MLP neurons of a small language model. Each row is named by its layer, matrix (up: input weights) and neuron, and shows model dimensions 16-143. Each number is 128 + 24 x the weight over its row's rms, rounded and kept within 0 to 255. Numbers have three digits each.
A block is one neuron, or neurons of one layer that tend to fire together. After each block is what it responds to, as a language model described it from the Wikipedia text at the highest values.

L8.up5:133135112163158084107093106165132161193131125125105116160138146150114173143123117177099106173110096086128123148118131137138121146161139134127170103130127134107106113125140128137113086097105136100111123090115122129119156111139125102091121128134102161129178153135108099117127188125089124131120092114138113132130181136165112096080122123131132145141112149123073123069128102155162110134150
L8.up59:151123099122139123128120106147075107113165173106137118159097133072110119115150117150132143137135104101149134135165123148108102110158137143083103091149119152131115147132101122132150131164111105129117134121112146181162117134113115097151134132166117102140088147168117160140105168136156147114121132113105104166145171139097157146147117109179153139135095168151076126083135162133133132080103
L8.up77:116101111119115127122164115133109131127110124156114160149119125099080098173122086136144134091070085093072132158148104115139168105145119079158095128144126169104122097136147151115168132134120153129108123131140106116135092088129141130101154137125141132128108114139147097176156136125139154127120149145133159162128157121128115087133114135141086156165139132158126137055169137138168082149105
L8.up122:169134108101169139111085137134080118147147123097113164099079147107143138107135155154105156099104162118131112138110094130129106147149145131104100158110136148145143132153135135137163150116109092148173117107150131169153134167136128124141107115157128151174146112149122104152141120137107130117112111124170140180138151107132117161133117120093127151074131157085105094077115116095135127095064
L8.up140:160152099122087138114111127131107106135108146141100125151104131171094147123118113135134118160116083096096121115160128104126151104138132161145084139146117138099151160116110164155127112162106144134120155132135124125138141132101094108132143135063162105133145144114121102137153128149083134148105142153095149154123129088155136148159084112144156107110136102125094099090095185128159115148093
L8.up146:181119110137116124124140171103129128129088142131108152138142169137132159143132098129109156073117116114132140137150142130139095104138158172097072162126117137122121126135114130167118103150118118149113126106110136124116092125143129127111103118081110110129115120106156120118112138092122135145137084130141113126171103129117152125157113090128134092087138151122077118046115184123171103095085
L8.up217:115107104128128112092140157116110115139128163139126113149155127079097118161134092182123118125090170123124124154126143132139118119150139128116108117146097159100093137135145103141205113117131173119120104117174173151124134132116109105132152105079078124157124130146091133116173149166099170138113143148088165170129151174139113123086149148135098101118109119148141107108131136157156097141140
L8.up259:166142121151129114094110107133142139145129158152084083083190173101112126125145114086085130130080088130136128130147132100138133169123126172126151118136152125072104131113132133094184093135116113103045121109147161099096146079117133122118143123141105157143154099114134129113133117079123128142117160109138115134115124127141134107116123155172123139148102115115116112111148139164139147153103
L8.up274:141154138127142109137130187139132125120132143132137106137097185146112109146107149148134116112106123132131131146124110167152091093152132122146114096166127155102168113128150129131142079088127123143107146133106147130081127140131147125134128109100119138183153155161125084088141096104133148127105100132146146126118134117106131113084148188096124117145178148141103131124136139155161142148115
L8.up325:154128084156095152081140145114151099103159097104091143142122089094088097138136137149127122119151133136106165090083147090136119112146163107151162115123124163093152121126166139121163135110135144163133123097133135138168127101160096126147085139094114147147124119154172101169138150125082134111140137143072134108140112122097107109154086107103123185152165128129169124132115147169141126104150
L8.up327:135120135150123129106144133134132094167101095117130136112096133082163111159140147208120165119120101151144143125132155134107109139126113180097110151139130116077131121121129134093160141105138118125129101121118178137158101148122145146111171104144122107127167129134120172143115141154087112127119122152108094147150117156100150137107165101196099140165134068109129133087109153170135092100105
L8.up387:116077154118131146100181148132110107095131098126114119110102117148137131130134117110123135135157135120116150154124144103120084126178166123131137076118135121085066119133116155091133152142108114143142125136126153140099104133149089179136105113102156092117115083133165171115129097094060112118084143112125129121146111083141135177118126131135143151143129155119125080113123143137157102120124
L8.up388:125082118115152088066110098170093137148110139126089151134072131172099154127106097142073142115128110131124111100114154102154151139112093149138107173117115129110121093157185125112125101113133097161130097140099128094091138121128140090092132094120149136145145153151166114164119147091146148128129124100146130117125121124109093120127099109108148154159107160138163076114150125146148148113110
L8.up466:157099104108151101101155118087110141176137136122135161142104114108095118139119103164138110140139078090153155096123139097150178152172146149122144131142139155138128122162116098093167159092130157113114120097127151099119151111107171136122134125126134135138188168166141163110121176145128152136097176130121115168147114102128118143126152133137107095136096137159143102106127145134111121112125
L8.up475:111159093143140098078150142126149069111142133134089170113074128117067141169098109096181134134141135131162167151143142153128068108116112135102086123108108097124164124124129133143102066122109141156129133133117115125128126119120145103142101142105133170098149111149141126127122156121119084137104132128120146116140167166152105143130115116137111148186140101162151142129153082136147131094112
L8.up613:122133156138108117131108108159129087138162131172146116073126124120098103140112136144138076101120163147099130112124126107111106169163107172116084114134107151110140105121132095150161099138142130137140136124121116131116113096108133148097124144084134132138165102132115152098081185137098100124149174132139164106138158160144079096142118095090122097159139109121095103118129174132142140121076
Responds to: Calendar date components. Pieces of written dates in biographies and histories: final year digits (197|9, 196|8), full years like 2023, months, and day-ending commas.

L8.up21:151148089147162104111111147073131145105172112090124167124066090111114139128120100137126108138114083123105103153134158113151124106137099110113114126118093127135107096148120111132186135146090158157113091113137135147131109100130122138140115122151147127166150120153097130098132133131130084105119201141135088137145113102110145135099088136121131166133153101166102107117079137151124111106102
L8.up32:121118127154113098142120147133108126181094137088145110137092141096178136094118152143130109089078117117141147110122160121156092154132137171120123150141064134107122135123129087121107150130092096130140109155118109110115145147135166088138137108122116165128128106118120085142121115158115162145128136070152112137107109101116166136110096139111153085099104111123123138151127135125128099108161
L8.up64:171061138113162113127134143111148187117141145095117120116093172152139134135108126137124125144157075124132113113107164116112116119149132133101113167100127108148138194089133094132124128157117152123101092135110134145132086125131122134141136145152155172192145130137090129118157125126096129101136107125137092117134153112101119126133080127141115118167126146134136117186116139131122105127142
L8.up65:145161122127105134175142144100121135151154125121141137072089142124142123152161120141124133111155086140091125090143155084145121136124166160139176131135147062082130168134147122150075150144141143164144124111106124085116104144117133135126137145098133143175156125146137115124136148145123096131173154121119140136140099131106128132160129127157122163099119161114121095168136107142119109075124
L8.up128:103122101123142161165128144113140146182162135136123103116113113181085120137147116155096111106168140137116139150155148112181101138139099112151141142102130119109131156158134097122149111137118134131106141160113120113104136125099146159106129111124076171093137155101120129136120153166099125104128133136113137116124106125120150143150137106136121128117117109121102088095150162114165148062112
L8.up241:148124127133100106169152139096118147117150151099116145132084160133135072122126058126166150147156116103098128102112175183097109101130119124136105143138085133123141149149164094142104136111110121077133177083110159086156178131182099102128106086154145106097161131124135120146084131147097114158130128116108116135100140181118128107116087143153133147138122148122131123158140140168141121127090
L8.up253:145136114121145145126132086098125161125103132177115110093156135146120135098116139095113167145120112162111101148096159129144117147115138158126183136142108121131165132158121160126082173129143126124122151119096168090100107111149135124146108119139138123128143155119142130120088128154128155072109203105173201122135129109128163115125125108095080115105120150149132171167130155129112140139119
L8.up254:131129105121106157133131160100104152114137139113134165117166121163108184125161134144151129143093144161113169110078122113099090148138129102095162123138095150130095146087172118145113143129173128165144178161130105143096181138178150167162110146138120143122102139140133130117115081131110134120156144116108122121130111176116171116123122143118147128080128085131122127110143139125141126084104
L8.up264:119104143133083116133158106114159175123108117106109150118116140157138108106141121145126151123127161129115128139121125089133156107133120122105094109159147103120141106131122122120139185129121127133096113143112113087126105126117135167166119144095142117160125119153133094156115165131113125109114160100158160142136155090089139111152101164121155117142121118099100107141118106088071136081148
L8.up322:163131152162146097153060096119120162148122133085134112120123170148118155146111170144066110114138109122130151150100116107124121115139123120138108109140124135088145156140114108112128132183201136103114119120107151122126132108147146163144122114173118124102151140143115106136152103115110117097121135118142116127166124111125161076134101167171107122109171099121100107146153106124134071118131
L8.up366:121157127114153160175110094125108151136155070139148102163126109126126151132121072161125111167132124099120086053103109157183083137132100114115131113110093106144109101125179073160135119157112101109154124139122154115094147084122136168096149114132101120143157118121155152156130153135135121119137137151103145110123122138107156139181092135130126169122158150109080126141084136114152120126156
L8.up458:144078100142138160176165077123106109126105124140134112097132109146153118101140122125108089134149129171119144149131146120133069115156088096101159113167111120126103094123136110170122107150088167132153122131146161131124122139108154072113126087115096117122173066101117153146119091138116148121146130134127113103105109112121153144131171145125085148143103147119119105123097142122146112139140
L8.up462:137126104127145115142155125105108128123162112104096131145129185114164098113101103161108143130091123126123088155137117073128083140154161130148170094122071110100148101100127102148117077130165140128137148129132136107160081119148130124104164158132152105106132136171131157159114181123103137155145121122159134110108121126090127151086107116121141136127143130156137135122126126112123121101117
L8.up529:121117107109141112119116168167074156123098116142109103134125103136129124158125122134113145130146093192154139168095103081155124138153130129133137109118149135095142160156127111109154159136147145173116114113114116163143144131144184137126097125168139155105161151122115102111085140148135113137141148140147169110143152165143115084120124165122111179113150118131131126159182123121083096128119
L8.up558:101155121130150120147159097131116169117129128091128105108095144131154142095155133081132150124107137123150109121130162102122080100118154121080137117090143140073133130125123092168148120146101135118155115094124124151106128133155164191154114122111138133101154142131138135126127124140112124184133135134154111118123151119138156100139110131155136163114136139186160119118101165071128072150158
L8.up586:149131163156160113142123135153131136112092097113109157115090169145137135096165106143094162162092138137096138147160159077148155141130118137114168122104097131123160119102113138130133107122098137102121132139125129118130120146081100137156143109150173131144128081131106161127133113096068120107125159135130117105117074107124158119160144153133133134116116078114189125134123192101131103115128
Responds to: Word continuation after w/th. Second word-piece completing a word split after an initial fragment like W, w, Th, as in W-hile, W-hen, Th-ough, w-ord.

L2.up534:125145091132107101102126145111117156158138122137147104187163135133076109142103125115157149202095135101141148145123157133143110102139084122116091089120103124119148117139107162116103136120156128116091128163122129160141141085118132134083121117097146175210089152130093107144129104172141113087148137122154066092135103152169116117138154137156101132120162154115158144107145148133132126165146
Responds to: Capitalized word-initial fragments. Single capital letters split off as the first piece of a capitalized word, mostly O, C, D, M, as in O|range, C|itadel, D|uncan.

L13.up293:167121158134146099098113166087075116089098138123119156172132151097130122107114086092139123098134152099154132083140126096131100124122117093129098122185159095162112161121128153136142129137096101164101143159132157153138130138114126158117087138096086153148173112120079128115118153147159084170144108134138115144090121133108094141115093102120145147118119124173096106111148122147112126138131
L13.up390:104133117113143142120119124145170080115099114177155120154129086164150120171104143151138152145119137119100162124125122126113104165147145169201124139124130114173163108129083105169153119122145113106117163104091079103074159123159144138127078165105104129156144118114149117094136126102136163141142113105107116116131099132136095107112112147141105141161105141143118099130142123102142115113139
L13.up417:136097093105124114121094126110143160124132107095133119123103151125109095157131147124171087173145127120163054117131131134121150135128141152163088146112114132159124121119170161134151079150148128109085136104135127143158107074146151144108113115120131103181134105134109126079123140122119147133117130108121106123156128127097141090114155145174150117153108153101156127132113123117129141115153
L13.up562:122112143172136113126129090135150127069124140131119108107168160113097098131163091146146099092138081106141102102189139130145116171144146102085117154156180107111143127089122139122156157125133138137119115042108109122122156119117111104121139134131145122150136107149094167137130170101105163149151075146126115150125145140139151124113126143138098126137141119168142120133087114167125129145132
Responds to: Years and table separators. Year numbers in dates and table cells (May 5, 2014; 24 August 2023), pipe separators in wiki tables, and sometimes month names.

L2.up363:146145101120119102146125112094113102091139158160161141103121166085144124107146126112145129142159168151132056098140170099135139176119108144117175108158151106103111131185104128134134161159089113111148138114111121128085125155120135144129140113128098101133108099114146130124106128122106162134108140090126142134160136107110161139136096095079126129098143183126125163142125118130083139093118
Responds to: Lone n word fragment. A lone "n" (sometimes "om" or "f") split off inside or at the start of a word, as in con-n-ection, mag-n-etic, colum-n.

L13.up84:127110127129129122145123175111104125120132120125142107142149141117156078120112144156170127098104123117140114134155114139112106075098101140166125121114108138116112154140145129153132100108100130115106141120117117127131095128110156136098160148184155112144068152153124161136147125132103190135134129133122127138102120091120145106133142137087138154165106070131166097089150131115109083153168
L13.up193:110125123121137102170118136106138090167124162140089129083107141076135080115143125142128088120134127149091121101117112162123144136162138183130129107152135118153131153142129113126129106150135143130105129103107173120105094094071095113129066130156161134149116143112104140119080130099111171115149148102120122151159115132138073117077144110092094130106147117134116134131127114091108113094131
L13.up388:116176118129157132163108146107161116165103149134131137111164089127124114112123094113105111139125144112116149150163132124083127095146156157116146145161130066089131100146101113091121084128107119137137110085067097119129113148105091131150062123158124130127089120102105123158100134124136097136153108133141130084139135068088148116140092114110151141113168114145138129153120133121138136132146
L13.up574:115107143165095158134160114067135145155134133121122113117144083107165125089078128128133129129145118076121120118094129078095120109106132168178138094146184118172087131115141117121113120123082140126132113104129145171126155138144158150144075118156134140153111190105074114126161125137092136105136134134155067131118119120116107124129161137104138143141110128145111136122155127113109121164168
Responds to: Word "to" after verbs. The word to right after a verb, adjective or noun, usually as an infinitive marker (tries to, tends to) but also as a preposition (owing to) or word start (today, towards).

L2.up510:131168144105104148156117176132149147126126106144155151165131122154143153142128151114153136144130131152111117193126111119107130132125128129134152112114153115098106089101093148108161112121170084081110120107082156088081096097115107091150148119128106083129140100123141127133131119148152135144118079138150147099136129127145106122102091143133137162134193178126162146132071113127146139127127
Responds to: Word-initial L token. A split-off word-initial L or l beginning a word, most often lost, loaned, late, less in sports text, plus names and table L column.

L13.up3:120170104116176153141123169157129122144134146124093107166164145102116148119122150160156136128120131128102131154136116099113113140149103137118118129096111132131098153167123119080135078135154084090126138122103159138119087174071146131141112096166121082103157101125140121137123161108136127155125090160166153107154125129097121119107146153098125164082152120134095123072159153136139152114178
L13.up320:116150083087130163154141146159140172146172131096137123170109124127131142144092113139131164130152108154143107155093128128123146076171086138136135153124119095128102145109102102132158118107143094104113105120131133066105137154102133180140134150081110092143157127185146100114136111122159088105126117135139116094157144146115161148122147161146119153172146138166114160122137095102145120132142
L13.up349:110134122122123108129160152138101097123127115116148107123142119092098115116116117130147117122139114171119162103127122122138143137161100128106158141150107112116086120154102131132167137175134130139136112119046140092102082168091121121131104174117164129147123148150160115147103109101151101105184077130127159134124130108127126080097159112166112099131153104171122142102107158125139131105180
L13.up426:105134125108129174130133112179174142107116097114098200111157168178094168129117146096146119178128108091085141121117130124089109131128113123132144147104144119080112137125129122091163131119109119099094136148078125118093121127135150133111116152089127114091080161143127145147121147143117150094141077124100148093112132107170111114120136139114129156165111145166130082117141143138085147114147
Responds to: Word-initial L fragments. Word-start pieces beginning with L, such as L, l, Le, pl, mostly in titles and names, like L|aw, L|over, l|ights.

L8.up23:126188097134107133135159170128121121093099156155129103145158114123173140120079136149130102154131069112128109104117133130130177122155167115138144097113160136156098125146112113126160157168094114142092100105096122140107146130155176118126151137138116106178144112149099109154127135130144151088122126093120086101170157159166140098138119151123107097168137140151124169123082112106134108130123
L8.up35:122158073086153095113184149122101118136168182102121135140128102154103126145124105170151087163105136069125138139130127112113145140131110136136153126092126151109137121125101131116120157143124130071158139132132112133118123122086150153160111146109133140124186106126132125125132111145140135109155127128108148108134142145108188131099091121140128126132119104088120142186119123127129153119131
L8.up75:117104106137073096147124103128101155123124085120098144174132134157127117105093151167156149132108137108159135137151129118104126103121105136149074109146150127154168161127178160151108140144147112139136129084127081129133112139152130070161121099107178127109144109102105117121131096107136156141160134168155128124161098122122121148142159124094106111124120120125169112116146157106123190141129
L8.up91:143175143126129112176152149149132106107126117158102147161119136149130111154134115144144097119104146117149146072132158124130095154101097106115127135102122075139129147165092139112135112145120131104124169172127096101089125140101122106099131125115150170100136128144112085117095116123143146129146070074134130128174149141114142106097130155129116154152165158136144107130125129116169172125099
L8.up268:133161095131123104135130106137146121115131146132139126130127165132147151157114154112120097153117114104158158088132097130140134121061118132145069143113153167154143118142128116132140075096169110074155133121114141086119082161162167141138127144124094144121167134131101107155158116124159118116095093102129127130134130171134132096152119131124115138151095173160118179146128156128104103176139
L8.up293:126136116145136162106146141126112058122128124134161081136112126174171096089110124110135106140122170155149096135165132145106104155094139149112117113145121118145071111131112147146147124194119146127131154121126079115137127127163161124128095112101133142094174134182143120104094101113160157111125180148144102115112084148146136152109116109124110144148129105108125156106162119096141122128116
L8.up334:101106154147091116149126149151112105121115115130096107114107165079136103157144104127173124118103120111152174147123096131142107123095116196137120121111120159155112171114118110059114117136159138083104149116117132162122147144141131096130147116103124140118160083118132096119109144135085141125159089098162121113079143077123129158161122137144133136110116135084140126101115181132152123161139
L8.up357:154130138088122114126105124128169115089143120158129108107141157167133095140102137149144146110081161110128146123121169103129161173160133119127120125091111127169092166115096108130139110149167101147115135158125113076091134137099124131187134098115150140158165098160129104106177105150145140072138103116108077114158152140127130106127105081149125165156181153124146131119150107086175119148139
L8.up401:139159122115101075181158138105126119100128103162174176145132129127081115091155119143146152132120113153096139137122142133136119121103112191127161135081138098136117101155117112140101153121111101117100145153090137130098154138133104096115122171140109099117116142148112150110133110113138095118127072113104127149113132119154131138109133143111124138153093167117099109120085170119120152184159
L8.up409:107166126112142144128166121153104130141104137150124117118098124111140120129140104187121118136130119145098138156127073142087126172085130166149128130111114142101153110127131118099149115141134156160161085121078122091123135134106137132084138124057134154147127112109091140156102150113148104167124121109102122075135144131100061136153109118154127135166134150138115121158144124147090129142140
L8.up413:125116149102126073178123133139147112127098120146156100106124137094128165095134136107141114142088156107122123105150144129109115129113155107110155139171133125126136122096146112106153079104112110096145082162089093125111094067144141121067117138110156130164171134101181093158122149137137147108138110154127110132138141118114130068123150114175110117184133151109126141135162139120146140132124
L8.up505:167117097094144095097160109097135111088137130092120114148128160138160099127136141121156104147097110124143147123099149105145094154134158112130127131153144135114129115118130158137071148141153164127150141091136105100105111098103167124111154132128163118174133114105164128104118085105169112121145138100128115083124092113158142076105145174114119181152185138156125096091123096122129163138157
L8.up521:168137117113123144074154094121093129176131083138106160125129110130108122175152142095127104133160084128146146102108130117124111109136105122129146112201114149134117167147085125138141090149120096124132107164162091109080112113099146139116115126100159125137082103151123154126155134144093116095163096178091154168113111094093155143112127118108143125127159112135121108126154137139170158099084
L8.up592:107118068141125125141157125117074127171120122135129163128133135128157157162115104128109141169097119137130158138149119088115122179135152147173129113098120120153141114118158130145129073184156129095128110120132109098156126110190098128097121113130141126131150127138115177131113159130184113116116107117129111096140150165157130093106136172147094145167142120129113125155121135095091130134122
L8.up599:149096129166139142104128099127094079174127119111139110121134174166136081163101146115100111105121114095134143094136083129092155127110133122150098098124146124101130094121115145126094142160110152151133165126090115127122122123140106123093122117107160129134126136135153102116108105123100098170152119117137139111106115108085161110142165184122120115145167142107162134123128124145165083129079
L8.up625:152137112112116098124138165095094131114148127142132101141078121153114118144108135116144096189136140153071134100139100114135127164126125133145164108112111148152151147165168131134138094143132142151146141138099122135115136121085130114116094124122135142117120126149143141136128114148100169125117100157158157155128181157103126165125127106122133106092137135131105089062122172138193095122101
Responds to: Word-initial fragment "l". Word-start fragments, chiefly "l" split off common words like lost, looked, live, love, less; also mid-word pieces like om in accompanies, ain in remaining.

L2.up212:141157129127098124120129134113105117120107143137167108117102174131097098164134130111124152113067125088120120133167147143089126190180136188131108153129094144113133092088136152096083152133106114085133111096116128121123130165154115116123137157074167104168133169143125130116137193082139125145094140124156169127136124134106178093115144113125125143120072137141123131137148134093139130130164
Responds to: Year number tokens. Year tokens or their first pieces such as 199, 200, 2020, often in table cells, season ranges (2024–25), and dates.

L13.up101:088149104184145146156136137095142117127129158114143122141138139140125125134139089126113121119104134134133132134155141142124094137135177139124133119185141108102117099147127150167131121121162119159134181137134097085157110128097115143166111134145108119133124131082119127104095138136117118152126116117141145123113138148145197110111178178082103165122143156126165096131082140151139147160138
L13.up170:138117152157130145098104101111139150136165145138098142123115105118129123158139165172139139074108123109130143120151117114175084121125133159140101123093172060139119093103184099140117111091146101109108155102102127134085140128145091183141138128085136100145104142142089143126144173136098102097112127124137112095127152166157112114137123154107153133088130097116118106137122151079128110141152
L13.up549:088150116168131099147171112137153125165185127137072101143189154135149144156148107060165142162125129098129133119113140100105123113141130142160114138097115112105098130170138108113156119114160097153118153109088151161099129130144139119105061124136165127136128135141141142146103130130152137098127108111111128101095144156172106133138129147104159143134151137086114142139135113105100109131100
L13.up610:115147134169099151104127159142122103120155079144097133097075138147118157161114135105152158124085108128102145121168105125136109140177137140093085120114145106180107127147122139180149109144129131135113136157102129153083130118125167112136076130122119108125087121111150125149166120110142129095158098105125120094101143141101062135144147114139127138110132138123094106115072082081121099166085
Responds to: Name-initial capital letters. Single capital-letter tokens opening a proper name, mostly a surname after a first name in lists and tables, e.g. David M(acaulay), John H(artson), Phil L(ongo).

L8.up38:171128089136095102170093135121147136144106103141120142122093146140084176149122171159163157156127174100133150151145133161096117160116154132085106104107128117111145111088131125084106136123119137117101116116148117122143139093138202134170126118126182132111089184116104116101129120123123146141128085103093087094132179138140135137122128112119144129159111124132117103141121115106138111106143
L8.up58:182132135126133130112158137124123176145120116112121170154142144148132167160136149138123131140125134137159135100137177092175078161116115126099089157152104126154109119172134122162126151162123127125105128113129055119126106106115077149145146165112134123096119102165145137158107141100144120105060150132114097126130151150134161078132063111145114148114128131112108147126081125170120136106133
L8.up76:106119164115151156128119118167130123113103127135079141072152120209092138104170171174141141116111162153106150132099142108122098112117130126109090106104163131132152112165129090099132128126139141181117100120124121104153122147121134150119134098085195112122106185129121131099131162154147120135108160134096116137105122100125124137182117122111161125124105122147128070147112117151152124115112
L8.up135:148163089131133095113153132123094148167164147135094123154133136102112139133108087111159174137122127124155147120162152126094152157145161133121102132123142139124143091147062135112142137095134127133155140105145132113137122071137157118117119140109117122132155120116114100127102171127144115098077176121127172112143140115123126143154136089106133150116162122162144112168069123111133144105121
L8.up138:127096178131108159129128106103073190161087134164096142101134142144155093105076150105138153138102144130158123108142083112144144148145119151126111149132087085095108088118115163114118093093122151103137107123120136130134103110121140108121152164108148120164081095122136059153167164145078131111107145109140096106137127091171123139109148132156134134155133144126143101122130130126109097119108
L8.up143:123125166121158130089118135075081122151121144137107173129107140126131159128165076106129155125121097141124148140134165124164054145117155129132117153133083108125183079137131135143169138145114107109130073142129119159099110117088148137133139160099125118147090100122104118125151125148154139142127114147143075117152139147124117103173152140118112166114140132168132077112135086174115119106143
L8.up227:161115125086183146114157147103149109134160088120104133152141155143092147115165157105105124151148099118136136111110126104123124169148147115144069142148113108143107106130081154088097145119108130147128184129076137150146142121086141129096170130098160135120115142119099115120112174146121125158101145117080091092119119162140141141125135117137110123154126132130115089135098153144126102113105
L8.up280:135178148136176128123141120114154088125186151166137130129114153117129097109128110165138115111142108134089172084135110165138148143118162068132127127172136120102101146117159093093099125173155187162144157130106129074093077106147142118108075137129088128106136158146166127138140172123133138122104142105134127095119123158132110127124122135146089181124134137124120098158104127098116117118137
L8.up386:121130128105105122123149110104123112169151123088075121121147120129092126134115101129102122185131115117159133077103150138151139111130131147144050121164102155108139172122100125108115182150092197133119160099109130154153068101148109113126099139122155154105114157157135112123132156093114164117171103116112161122097149110130128120148124129175114160155126117158128118144126145118138145127128
L8.up434:135162123161123118084121129126148137138106156145140127134142164134096146090151100144158137135111153106139138110125129116140127159121138143159146102111103124105108109106082143113103116163177119120130148147094135134111141098115167137143109154097149120093128154114095159099101120142158108120117085153157121102132113121145163146154139116171177145108156064122138145174053118080148103125155
L8.up459:178129121115124129125133095127140155085113174089154139137081160130113168134119089115124158115116114093135132100150111127146117153171134124127093130134103138144139132125135132137118138097087126148125124164112108151152101133144132132137104133085133133101122111144152098129139182142087129109127102165110104107126189157139155125157201098108111147130134127156157147108121127168116097134132
L8.up557:115125177164118143153116113143121197113106103156117135095164122158102157125118113166169115150136173113134144140157104168156164113167111133104131114102141100109169122128110128137145126102136163127103095141089148096128134106065147144128145133153111101171110117135114119126073184089118112147130118117100146121083086143128097135103125125105144151114107149137144127117135110113152085113158
L8.up559:131159106072108155130106122147110115136128182147124179111151142134122158096113171106118101179104096134160159092116148124171102154133106128139087155139115088147138132125113120130150125115169114115142118176091108108141149128137126124141137150095149085161105135141152114126099175146126093127098117108121084105129108115173110155107151120099101106108153115106091122154121118164170119116091
L8.up561:102172162124109154114122148171105156138085107130119120100126138138140124106143160158143121129123147081139127149128143147148139145120096109150123130140124155150158151120117140107120125135155156103128136135072114149089136136129083141160148143114092100137102136114102135111115110112091115104084123167128091139110126110090106142152150151114104169099167085134121073155089166083106143138141
L8.up576:126131138133160116131103146113102165113182096166123141113134166085113172155115130146079129163191096104145152117136152120131136151126133162132132135142128101074127130166124111124089122133143140112110139175107130111159157069078168137107167131101073103136127127125162121089140139117127139109112131112119125146160113119157098149096140115092145111098114151112145132136109082100138137102147
L8.up608:125148091120146126159155150154118084133155142134090087147124079099103103166130138173116157150132082107151126118127143101114132129122147138110086133132149113157107121094110141066139170175152127163138137110090106109130151124099191139115085133102131089110126102119127116147100117146157147133115171092132146135126113143159146134114108152144117161167138141114113132147103124110140114129096
Responds to: Surname-initial word pieces. Capitalised first piece of a proper name after a given name or prefix, especially the letter after Mc (McCarthy, McDermott), and middle initials such as John T.